Weights of a small GPT-style language model, trained from scratch on English Wikipedia.
Size: width 384, vocabulary 4096, 20.8M parameters.
Architecture: RMSNorm before each block, rotary positions.
Training: a variant of Muon for these matrices, 451M tokens, 13773 steps.
MLP neurons of a small language model. Each row is named by its layer, matrix (gate and up: input weights) and neuron, and shows model dimensions 0-63. Each number is 128 + 32 x the weight over its row's rms, rounded and kept within 0 to 255. A neuron's up and down rows have the sign that makes its largest values positive.
After each neuron's rows, "fires in" lists the words (lower case) most often at its 100 highest values on Wikipedia text that the model never trained on.

L4.gate112 [223 170 140 120 114 173  80 139 202 105 138 107  63 147 176 132 170 140 170 121 136  85 131 144 102 159 122 104 167 101  73 108 116 133 139 115 124 118 117 135 159 161 165 130 106  53  78 130 135  93 130  47 131 153 136 144 177  91 135 183 152  87 190 168]
L4.up112 [175  85 114 106 109 111  68 107 105 109 140 236 152 169 138 201 108 144 106 133 135 105 125  95  90 143 166 121  30  83 126 124 137 110  99 151 181 115 118  84 112 108 158 143 111 155 157 125 163 116 164 134 140 150 179 109 112 124 133  95 179 122 134 136]
fires in: "none", "mcdill", "income", "rené", "agreement", "velázquez"

L5.gate117 [109 142 179  30  95 130 130 166 119 133 141 187  94 144 155  97 115 126 125 131  87 137  97 108 136 119 103  65 161 130 133 183  95 102 175  96 112 129 158 161 117 175 113 146 140  73  71 143 104 147 129 118 118 135 164 190 116 102 143 132  61  98 152 152]
L5.up117 [103 154 129  90  61  96 161 142 126 116 234 120 148 127  94 168 154 108 123 122 149 144 107 123 141  67 103  81 182 141 103 122 126 117 130 160 118 103 113 152 127 138 144 195 193 161  62 148 186 135 149 147 145 116  99 123 103 109 136 129 131 113 170 102]
fires in: "with", "four", "three", "two"

L6.gate34 [119  99 104  73 152 208 119 139  71 128 147 132 214 137 103 102 170 145 146  71 115  93 158 147 117 108 118  86 114 148 151 124 149 143 108 142 144 156 145 164 184 119 110 110 161 113 125  42 117  87 182 145 181 155  98 111 134 119 183 126  95 137 172 142]
L6.up34 [135 156 145 108 140 148  95 105  72  83 136  62 128 152 141 119 120  78  98  64 114 148 170 131 132  51 132 127  79 119 171 163 166  77 126 147 121 143 130 152 147  51 136 119 148 127 117 124 127 158 129  90 134 117 132  79 150 128 131 122 153  80 157 136]
fires in: "the", "theater"

L4.gate879 [136 147 123  81 131  65 108  90 158 157 188 121  72 106 112 104 136 102  90 129 162 120 103 115  93 115 157 106 134 109  94 142 131 156 140  93 153 106  78 166 101 117  93  96 198 158  67 115 112 100 119 118 110 128 146  86 169  61 110  77 164  83 140 123]
L4.up879 [ 96 160 137 145 208 141 162 179 108 119 181 117 152  49 157 130 173 148 121 100 157 132 115 140 147 160 129 133 150 125 127 136 157 128 116 109 141  90 180 170  67 168 117 160 122 151 157 139 133 132 125 131 129  72 156 126 100  72 122 145 130 155 138 107]
fires in: "in", "by", "with", "is", "africell"

L5.gate921 [110 148 146  75 174 110  94 140 126 141 122 153 111 175  96 148 100 217 109 130 138 135  92 125 160 154 141  99 102 116 185 131 176 181  77 172 159 178 199 109 133 110  95  94 115 123 128 171 104 156  91 133  94 101  88 146  86 170 101 140 103 102 106 134]
L5.up921 [126 113 168 117 128 149 115 127  84 159  91 166 152  97 169  91 159 121 138 132 159  97  62 117 151 154 131 174 160 124 152  96 164 176 109 157 147 147 126 138  98 158 145  69  92 184 153 179 164 110  92  80  58 167 134 180  99 163 180  86 106 121 134  96]
fires in: "is", "are", "be", "more"

L4.gate313 [ 92 105 135 134  91 102 111 151 121  94 138 103 112 118 168 199 141  64 146 121 100  93 135 121 109 114 156 171  86  82 131 149  92 138 140 168 162 162 119 152 119 186 164 154 139 103 155 108 174 161 159  92  68 156 126 162 129  52 177  55 121 120  99 170]
L4.up313 [106 111 163 110 100 106 131 127 215 108 165  94 145 164 127 185 185 134 132 130 137 131 150  34 124  98 111 138 128  87  71  68 195 162  92 139 135 114 194 174 146 108 132 125 100 142 125 135 114 100 142 121  99  92 134 124 136  69 145 112 125 138  97  91]
fires in: "s", "goals", "single", "struggle", "gender"

L4.gate643 [156  90 113 133 141 132 124 127  90 122 153 125 119 110 112  95 151 114 156 118  95  77  98 107 151  97 125 176 134 123 128  68 128  91 101 145 139 143  90 135 101 126 129 114 154 110 191  99 136 131 156 166  97 128 179 150 170 125 149 167 130 169 144 165]
L4.up643 [135 167 137 111 126  74 104 137 152 183  98 118 165 118 136 114  77 113 110 108 135  82 142 121 176 167 140 120 196 155 149 125 147 140 135 132 134 183  80 120 110 131  69  94  74 132 118 114 121 107 108  92  89  83 130  77 140 102 132 185 163 173 179  93]
fires in: "in"

L4.gate1054 [114 196 115 128 119 140 202 106 131 125 128 121 148 170 176 115 149 176  81 111 148 105 120  99 159 173 108  84 145 140  75 113 167  92 111  89 114 129 157  98 115 111 149 162 110 105 124 114 134 131 100 149 119 164 118 128 138 143 137 142 156 175 105 110]
L4.up1054 [114 166 125  59  73 129 121 138 108 106 128  71 137 125 134 118 145 151  93 134 179 106 101  58 140 179 105 114 195 185 120 163 147 127 143 102 151  92 149 125 110 103 107 103  77  89 161 177 116 194 123 162  73 180 112 163 134 133 149 190 154 145 118 170]
fires in: "first", "most", "mostly", "widely"

L5.gate999 [158 145 154  61 119 195 126 174  71 108 166 102 133 158 121 103 201 133 170 111 120  71 173 139 142 142 131 135 120 134 140 102  65 123 126 133 121 113 126 133 119 118 154 114  64 140 132 131 102 142  93  75 122 132 158 201  81 131 120 112 153 105 120 137]
L5.up999 [126 113 124  96 151  78  67 139  34 118 157 105 171 101 173 146 151 145 125  69 122  89 139  97 170 105  69 129 184 120 156 132 114 131 128  59 179 159 102 138  94 191 114 127  82 124  98 181 116 139  97  99 134 100 154 117 123 143 124 164 167 164 173 133]
fires in: "was", "announced", "debuted", "is"

L6.gate1099 [ 72  81 209 126 131 136 104 109 188 123 134 113 165 153 132 167  67 128 125 103 107  99 149  80 130 112 149 147  98 177 133 158 148 119  61  76  75 129  54 121  82  88  69 170 135 107 157 107 116 151 127 155  74 178 155 143  94 170 149 127 126 124 141 134]
L6.up1099 [115 134 145 121  97  62 144  90 127 135 149 143  83 158 144 115 108 132  70 146 145 165 167  99 168  87  91 166 134 147  98  99 103 107 105  78 105 164  90 155  96  77 164  73 201 129 121 128 131 176 112  52 140 139 146 169 173 160 149 154  80 196 123 132]
fires in: "the", "s"

L5.gate269 [178  88 151 144  74 129  76 144 120 118  91 117 164  94 116 117 140 113 159 103 141 126 113  48 110 142 167  82 147 175  69  83 115 154 144 155 125 168 100 133 145 135 109 133 155 148 136 132 177 135 123 108 167 114 133 113  70 103  99  86 126  96 115 158]
L5.up269 [167 108  96  85 126 120 154 145 125 198 108 133 171 125 138 122 149 122 168 111 126 121 126 127 124 117 113 130 135 182  60 105 185 183 122 163 123 140 174  84 126 136 148 111 109  95 144 169 208 145 104 173 138 143 127 155 124 185 157 129 187 130 132  73]
fires in: "is", "are", "has"

L5.gate325 [ 87 169 158 123 138 117  62 122 155 143 146 121 130 117 125 124 107 127 109  90 145 145 181  95 136 137 177 103 160 153 105 133 122  99 141 176 154  77 107 143 184 153  77  94  97 134 159 165 120 127  85  87 102 119 108  74  85 129 102 160 122  87 214 127]
L5.up325 [115  82 141 134 130 149 137 159 163  86 190 137 135  85 107 107  82  90 129 124  61 120 103 168 147 119 146  96 145 128 132 147 122 140 141 125 105 128 130  92 100 159 104  76 113 167 145  62  72  84 177 172 151 148 189 143  82 118 136  90 146 167 188  83]
fires in: "as", "is", "plays", "on", "in", "assistant"

L4.gate825 [ 92 114 141 113  83  92  92 113 126 141  89 135  70 109 135 121 132 145  82 155 130 113 157 125 209 241 128 124 105 144 103 112 167 109 118 114 140 160 135 152  40 155  78 106  81 126  77 124 162 140 124 131  93 139 136 154 149 159 190 115 107 163  72 148]
L4.up825 [ 70 120 117 151 172 160  72 119 134 119 115 170 168 121 149 148  91 152  89 130 115  83 116 157 106 199  79  95 127 124 170  70 126 149 154  38  91 136  86 136  86 116  80 143 150 119 138 101 160 164 133  88 170 143 141 111 175 155 138 119 119 123 154 163]
fires in: "to", "of", "according", "upon", "under", "addition"

L6.gate553 [101  71 119 155 116 117  70 139 149 169 192 130  99 178 118  82 162  72 152 161 141 189 103 172 118 101 144 231  67 140 114 119 108  66  78 131 119 147 154 111 135 115  53  70 129 154  87 120  52 115  45 134 152 170 154 197 141 110 106 121 129 103  83 139]
L6.up553 [104  87 135  94 131 187 136 126 157 121  56 147 134 146  71  82 147 177 118 198 106 121  59 141 159 107 142 170  47 197 148  31 117  87 122 145 132 122 197 112 145 140 133 162 103 124 170 135 118 128 117 122 131 172 174 187 148 107 150  93 239 150  92 149]
fires in: "first", "one", "the", "every"

L5.gate178 [151  83 161 130 137 109  71 142  85 176  88 211 126 123  85 124 118 146  70  96 176 112  76 139  80 101 203  85  91 154 105 149  97 133 135 127  98 141 166  92 101 200 132 137 172 131 143 169 103  91 144 109 104  61 111 149 124 157 151 165 161 127 133 160]
L5.up178 [116 145 134 169 175 137 138 113 114 109  97  65 189 159 151  92 138  78 146 120 149 142 170 114 108 148 162 115 137 134  95  41 125 140 116 124 113 153 115 182 113 115 146 106 127 129 110 138 130 123 117 141  38 140 120  77 170 109 168 118 100  54 176  95]
fires in: "is", "was", "s", "became", "see", "allowed"

L5.gate553 [110 127 149  90 126 158 147 103 184 106 150 147 189 124 151 120 178 128 114 149 171 126  94 163 119 118 100 122 131 118 212  55 114 181  97 122 122 145 102  90 152 141 158 179  97 138 108 160 165 132 122 174 117 146 115  88  94 111  98 118 109 131 153 152]
L5.up553 [183 102 142 103 109 105 143 127 121  91 169 130 171 125  91  87 125 135 101 152 160 116 138 165  99 162 147 145 109 132  92 116 155 148 130 121 182 158 116 150  75 123 159 183 195  40 106 117 111 119  88 127  82 156  32  81 115 143 170 165 133 147 109  93]
fires in: "be", "to", "has", "have"

L4.gate1116 [163 125  85 166 157 125 135 115 156  68 170 160 178 175 150 160 157 107  69 152  99 150 105  95 106 114 130  92 167 161 108 122 142 174 130  76  92 104 164 109 163 213 107 130 170 156  99 126  62 130 131 114  82 101  89  95 105  80 146 153 145  97  72  74]
L4.up1116 [156 142 157 136  94 117  98 121 121  44 185 150 113 118  98 162 101 148 140 161 159  95 100 171  87 129 107  85  56 150 121 130 114 158 148  67 163 169 125 132 118 149 120 144 126 106 159 151  77  85 171 123 171 160 170 172 154  98 166 127 129 192 140 130]
fires in: "been", "on", "under", "provided", "had", "assigned"

L5.gate434 [121 122 101  81  86 159 148 113 144 154 115 122 138 101 106 102 120 183 121 187 147 120  73 132 164 130 100 144  78 139  96 140 104 128 156 121 104 172 178 149 170 114 162 123 106 104  91 173 173 122  68 139  98 114  56 118 173  85  96 152  68 203 123 118]
L5.up434 [134 106 164 151  79 166 136 128 184 115  79 176 130  93 117 102 183 177 175 179  99 127 112 128 104 132 119 131 157  76  94 105 156 105 149  79 105 149 142 239 191 127 161 134 143 137 126 108 126 141 138 164 153 140 159 100 148 157  82 135 206 144 129 144]
fires in: "of", "other", "which", "13357", "five"

L4.gate1063 [158 142 157 123 132 164 174 113  79  93 191 146 169  88 103  82 156 114 141  84 135 144  84 157 113 145 139 134 133  87 156 122 156 157 146 171 129  91 146 147 154  88 119 157 164  93 102 157 110 119 137 149  90 119 151 112 140 199  82 168 112 151 149 148]
L4.up1063 [119 140  96 156 172 174 157 107  86 104 177 193 147 111 161  82 103 123 139 176 124 124 135 110 121 123 104 105 207 148 112 176 173 120 148 179 129 167 126  85 192  89 110 158 100  67 166 169  62  96  92 117 117  60 127 102 134 113 151 156  94  98 161 141]
fires in: "had", "played", "made", "grew", "used", "took"

L4.gate1052 [116 203 145  97 121  70 131 128 182 171  93 145 111 131  97  79  99  97 130 145 126 173 133 120 132 160 136 109 182  88 130 148  94 129 164  89 116 131 162 104 138  99 184 152 134 147 132 145 153 181 110 147 125 107 175 144 118 132 184 130  87 125 160 176]
L4.up1052 [120 126  74 168  81  75  83 137 139 160 148 155 141 124 103  89  92 109 134 144 133 124 130 135 119  89  86 166 113 187 171  90  89 156 115 129 112 164 177 170 132 148 145 144 140  64 150 103 120 167  81 202 138 101 190  90 146 132 128 117 140 116 186 190]
fires in: "other", "of", "various", "these", "different", "vietnam"

L4.gate1156 [188 114 112 182 122 125 119  86  70  68 150 116 119 141 154 143 130 113  90 159 111 121 166 155 108 123 169 101 108  90 138 133 165  85 175 152 113 107 170 105  91 143 169 103 176 156  99  88 123  47 145 115 162 161 166 201 113 127  95 137 137 174 159 142]
L4.up1156 [145 153 154 112 105 157 149  96 140  99 116 154 115 167 125  68 119 139 103 152 153 141  88 153 162 138 115 104 114 144  90 109 151 100  63 157 106 139 157 106 176  85 178 135 106 119 137 207  85 188 107 174 117 129 139 132 120 116 106 159 136 122 131  99]
fires in: "one", "that", "none", "some"

L6.gate952 [133 118 141 155 169 167 169  94 171 104 151 140 129 143 108 196 179 165 187 156 194 149 121 150 172  81 133 129  46 142  77 125 185 111  99 165 130 111  98 171 101 155 142 126  87 108 196 143 160 120 139 169 132 116 149 160 116 116 105 144 178 109 179 153]
L6.up952 [203 127  86 112 159 141 119 102  91 128 167 163 108  91 111  91 148 123  58 158  86 141  54 167 174 133 194  99 106 106  99  81 137 145 106 106 169 111  97 124 130 144 138 101 177 150 101 132 127 127  77  61 117 210 118 123 141 125  98 165 147 144 157 122]
fires in: "first", "second", "third", "19th"

L6.gate1075 [181 104 201  73 116  73  58  74 104 102 169  81 121 136 148 138 109 125 121 131 148 118 204 139 143 136 143 138  99 125 114 114  96 134  74  80 162 140 170 109 129 136 135 146  57 112 163 125 182 106 112 145 132 125  85 100 128  29 137 150  93 106 116 149]
L6.up1075 [160 104 123 144  90 170 188 140 178 115 100  94 119 161 152 194 130 166 153 140  90  94 135 136  97 104  97 186 115 167  92 115 142 162  73 150 169 144  70 191 148  85 108  72 166 125 155 107 129 137  88 193  91 112 119 106 185 117  83 179 145 145 145 183]
fires in: "on", "from", "since", "for", "until"

L4.gate1059 [130 109 138  85 166 130 126 195 111  99 185 130 175 130 142  73 176 164 124 184 156 109 123 225 111  99 146 192 124 170 151 153 165 157  88 140 116 156 186 126  89 164 131 200 141 118 134 122 115  81 128 158 115  99 139 135 123 138 125 157 144 144 140  63]
L4.up1059 [133 134 117 117 149 144  98 203 135 129 165 187 137  77  81 102 175 150 155 151 196 177 138 100 150 162 116 102 102  82 131  91 115 149 142 104 123 141 108 137 127 130  77 151 117  75 109 120 134 173 184 111 102 128  73  91  99 190 164 165 111 172 109  93]
fires in: "to"

L4.gate933 [138 150  91 182 117  84 114 145 126 117 150 116  96 149 131  79 102 203 116 162 163  98 155 107  77 138 137 153 138 108 118 194 110  81 103 149 128 128 162 147 128 184 122 150 118 144 144 172 210  83 153 198 123 160  74 145  54  92 106 102 105 141 103 139]
L4.up933 [ 86  90  97 108 106 158 163 110 109 100 113 126 139 158 104 156 188  74 136 125 120  99 175 127 112 192 123 106 151 102 151  84 129  93 144 132 133 144 135 152 183 150  96  97 106  91 196 178 180 174 107  54 150  73 123 158 119 110  59  99 144 190 108 109]
fires in: "that", "to"

L5.gate982 [107 160 113 123 129 130 120 146 118 191 115 128 113  76 123 141 113 159 116 143 135  82 112 111 136 136 122 145  71 112 116  73 106 130 121 140 113 159 134  87  65  73 111 113 149 162 131 121 121 146  50 151 130 190 123 128 147 111 111  95  74  76 166 106]
L5.up982 [166  50 115 120  90 143  82 126 142 149 145 125 113 150 159 110 128 141 112 173 176 123  90  86 142 101 155 108 144 136 114  50 123 155 156 127 107 142  89 149 175  62 111  97  90 126 117 143 112  92 124 156 128  87 147 110 134  96 139 112  75  65  97 154]
fires in: "a", "one", "every", "no", "the", "any"

L5.gate718 [ 81  89 117 157 159 148  96 114 134 110 147 135  83 153 104 119 138  65  94 151 141 124 131 133 113 103 179 160 126 145 167 160 128  93 126 173 120 156 127 129  81 117  89 116 153  81 130 148 157 118 168 109 141 139  97 129 159 113 160 101  81 177 132 180]
L5.up718 [ 70  84 127 143 116 102  60  59 129 128  59 119  89 112 179 158 115 114 164 147 116 141 109  84 174 194 140  81 146  56 118  97 190 132 141 159 135  86 157 138 142 112 158 184 134 131 165 100  95 133 109  84 112 180 156 115  72  74 147  82 148 146 148 145]
fires in: "a", "s", "founding", "an"

L4.gate545 [161 180 155 104 123 137 169 129  93 187 106 123 208 146 204 113 154 144 131 150  77 195 158 119 152 200 174  65  86 121 146 148 138 172 150 115 117 152 140 153 204 126 166 135 132 154  84 108 142 213  77 185 134 141 145 156 106 122 173 194 113  60 116 185]
L4.up545 [128 140 142 171 106 124 121 117 171 140  77 156 120  78 168 143 138  66  86 168  92 194 150 152 131 175 152 141  91 151 159 134 154 192 119 151 107 161  74 129 112 158 131 139 113 106 129 137 156 197 102 110 139 139 151 112 117 121  51 183 155 107 128  85]
fires in: "of", "two", "parts", "as", "consists"

L4.gate370 [111 155  92 161 172 124 149  93 113 111 209  84  93 110 133 113 129 130 144 178 115 109 149 143 201 135 139 136 122 115 181 127  76  72  98 140 182  88 120 121 115 121  91 115 147 107 203 106 107 154 102 142 187 110 133 158 181  48  96 164 139  92 146 138]
L4.up370 [118 146 112 109 117 136  78 173 192  89 106 124  85 167 187  88 138 178 104 114 150 118 186 114 155 130 100 120 127 119  97 137 150 145  81 182  99 108 134 143 166 114 135 141  77  99 155  78 107 154  83 137 174  82 139 177 162  76 113  93 118 157 137 127]
fires in: "on", "into", "in", "out", "back", "to"

L6.gate1132 [ 67 188 133 109  69 134  45 191 160 167 124 138 184 117 179 106 115  91 149 169 128 127 116 120 135 157 141 128 136 146 118 103 127  93 141 113 148  98  95 205  78 106 158 154 201 145 101 115 157 113 104 138  74 113  99  65  92  98 119 128 135 102 124 130]
L6.up1132 [ 97 153 145 114 118 134 186 150 157 141 131  88 118  87 162  86 112 112 111 136 131 131 126 184 177  97 151 160 148 120 156 179 134 167  91 112 139 105  87 139 128  95 101  42 156 127 197 110 157 143 207 156 146 100 187 122 121  98 113 115  73 148 107 159]
fires in: "may", "electric", "june", "elections", "march", "electronics"

L6.gate944 [ 89 125 139 155  89 125 201 138 143 148 137 148  85 164 111 136 140 145 184 133 135 112 112 130 153 140 129 127 129 121 156 166 154 146 102  93 151 133 115 115 129 103 142 165 157 141 106  97 140 164 157 111 143  91 171 169 108 108  44 121  62 116 185 109]
L6.up944 [154 150 114 158 114 114 123 137  99 150 118 114 143 106  95  84 109 130 101 113 133 117 108 172  99 115 104  69 142 132 140  64 133 211 172 143 160 104  84 134  98 143 141 132 149 120 130 122 106 117 101 118  74 170 147 109 121 142 173 157 120 127 173 169]
fires in: "in"

L4.gate652 [134 156 111 171  88 118  77 127  78  91 121 128 142  90  98 130 128 166  70 147 107 148 143 176 130 163 173  72 113 146  85 111 152 160 166 150 131 113 185  72 113 156  91 129 128 118  90 165 116  94 165 165 122 140 133 184  74 156 161 111 145 128 116 146]
L4.up652 [ 73 142 156 158 114  86 119 133  89 118 159  78 143 165 121 143 128  79 125 117 173 128  89 119 153 112 174 110 135  76  98 108 154 114 114  82 114 111 130  69 122  89 132 162 154 133 109 121 199 132 164 158 161 175  92 107 142 145 133  38  86 111 167  93]
fires in: "early", "first", "later", "life"

L5.gate1032 [176  89 131 170 139 102 123 108 148 148  88 121 112 159 131 159 122  82 125 200 154 159 168  87 157 134 124 111 164 116 125 160 112  60  98 153 106 133 179 104 103 127 142 151 126  66 138 161  95  68 109 113 156 148 167 136  75 106 136 139 125 139 109 119]
L5.up1032 [152 138 164 204 135 128 196  85 131 101  98 183 147 107 129  94 134 106 127 245 129 128 129 160 110 167 158 132 128 165 140 102  99 122 109 144 109 126 179 181  82  74 115  79 170 135 138 130 123  77 138 174 117 127  67 191 176 147 131 107 117 127  51 159]
fires in: "this", "one", "another"

L4.gate873 [149 123  90 137  90 157 170 142 162 165 102 142 172 129  98 151  99 112  99 147 144 108  79 199 110 118  98 155 143 147 136  99 131  89 140 100 114 152  80 185 151 151  65 158 175  68 136 127 142 122 140 111 153 112  98 114 142 151 112 110 125 208 118 159]
L4.up873 [166 137 138  89 107 204 146 121 126  89  94 140 105 153 125 104 135  98 178 106 157 159  87  78 128 118 138  96 117 117  94 134 132  68 138 197 150 106 162 193 107 125 124 154 102 174 125 123 149 162 183 121 150 155 199 123 128 109 126 139 176 108 117 105]
fires in: "a", "first", "most", "christmas", "an"

L6.gate350 [165 154 141  79 118 177 100 133 205  98 111  96 175 143 119 103 130 155 117  75 124 140 134  69 114 152 110 151 121 116 140 121 117  97 124 101 131 100 124 130 150  84 172 146 146 157 119  80 112 165  96 149 102 207  82 137 176 144 125 138 160 192  89 159]
L6.up350 [134 120  77 120 154 135 133 161 138 129 133  98 143  99  93 124 150  96 131 162 102 173 155 122 122 150 161  97 132  63 163 150 116 135 104 110 153 119  67 149 140  78 149 100 144 105  99 171  92  64 137 137 108 107 151 166  92 134 138 141 134 134 136 178]
fires in: "august", "july", "september", "june", "may", "january"

L5.gate662 [174  86 163  96 128 150 150 144 150  83 114 133 150 111 106 129  98 172 105 105 124  44 109 130 115 139 112 113 138  96  84  83 126 146 132 117  67 108 164  92 158 143 125  66 140 114 119 130  97 167 156 162  95 155 129 131  87 125 138 143  99  93 128  88]
L5.up662 [135 145 130 142 117 158  96 106 119 161 176 148 166 117 122 126  66 136 112 125  78 146 105 145 103 116 163 157 127 127 120 153 150 125 121 172 114 139 162 174  46 116 127 143 133 156  77 138  51  78 121  87 142 100 138 123 161 177 125 167 172 187 140 126]
fires in: "the", "this", "these", "that"

L4.gate719 [102 134 118 141 155 194 102 133 129 157 167 112 173 123 154 150 138 162 133 115 168 121 110 148 167  70 126 142 124 183 101 190 123 103 135 134  87  80 173 143 145  87 152 102 167 153 133 158 147 146 148 146 114 145 175  75 101  37 113  84 113 122  79 131]
L4.up719 [115 152 109 143 115 117 142 143 165 126 131 150 135 210 153  88  98 120  59 123 171 116 157 110 136  92 112 110  40  52 103 149 140  77 136 156 116 114 172 125 136 117 101  80 132 145 158 161  81 174 176 163 145  96  94 114  98  99 191 126 148  92  92 151]
fires in: "more", "too", "earlier", "less", "furthermore", "which"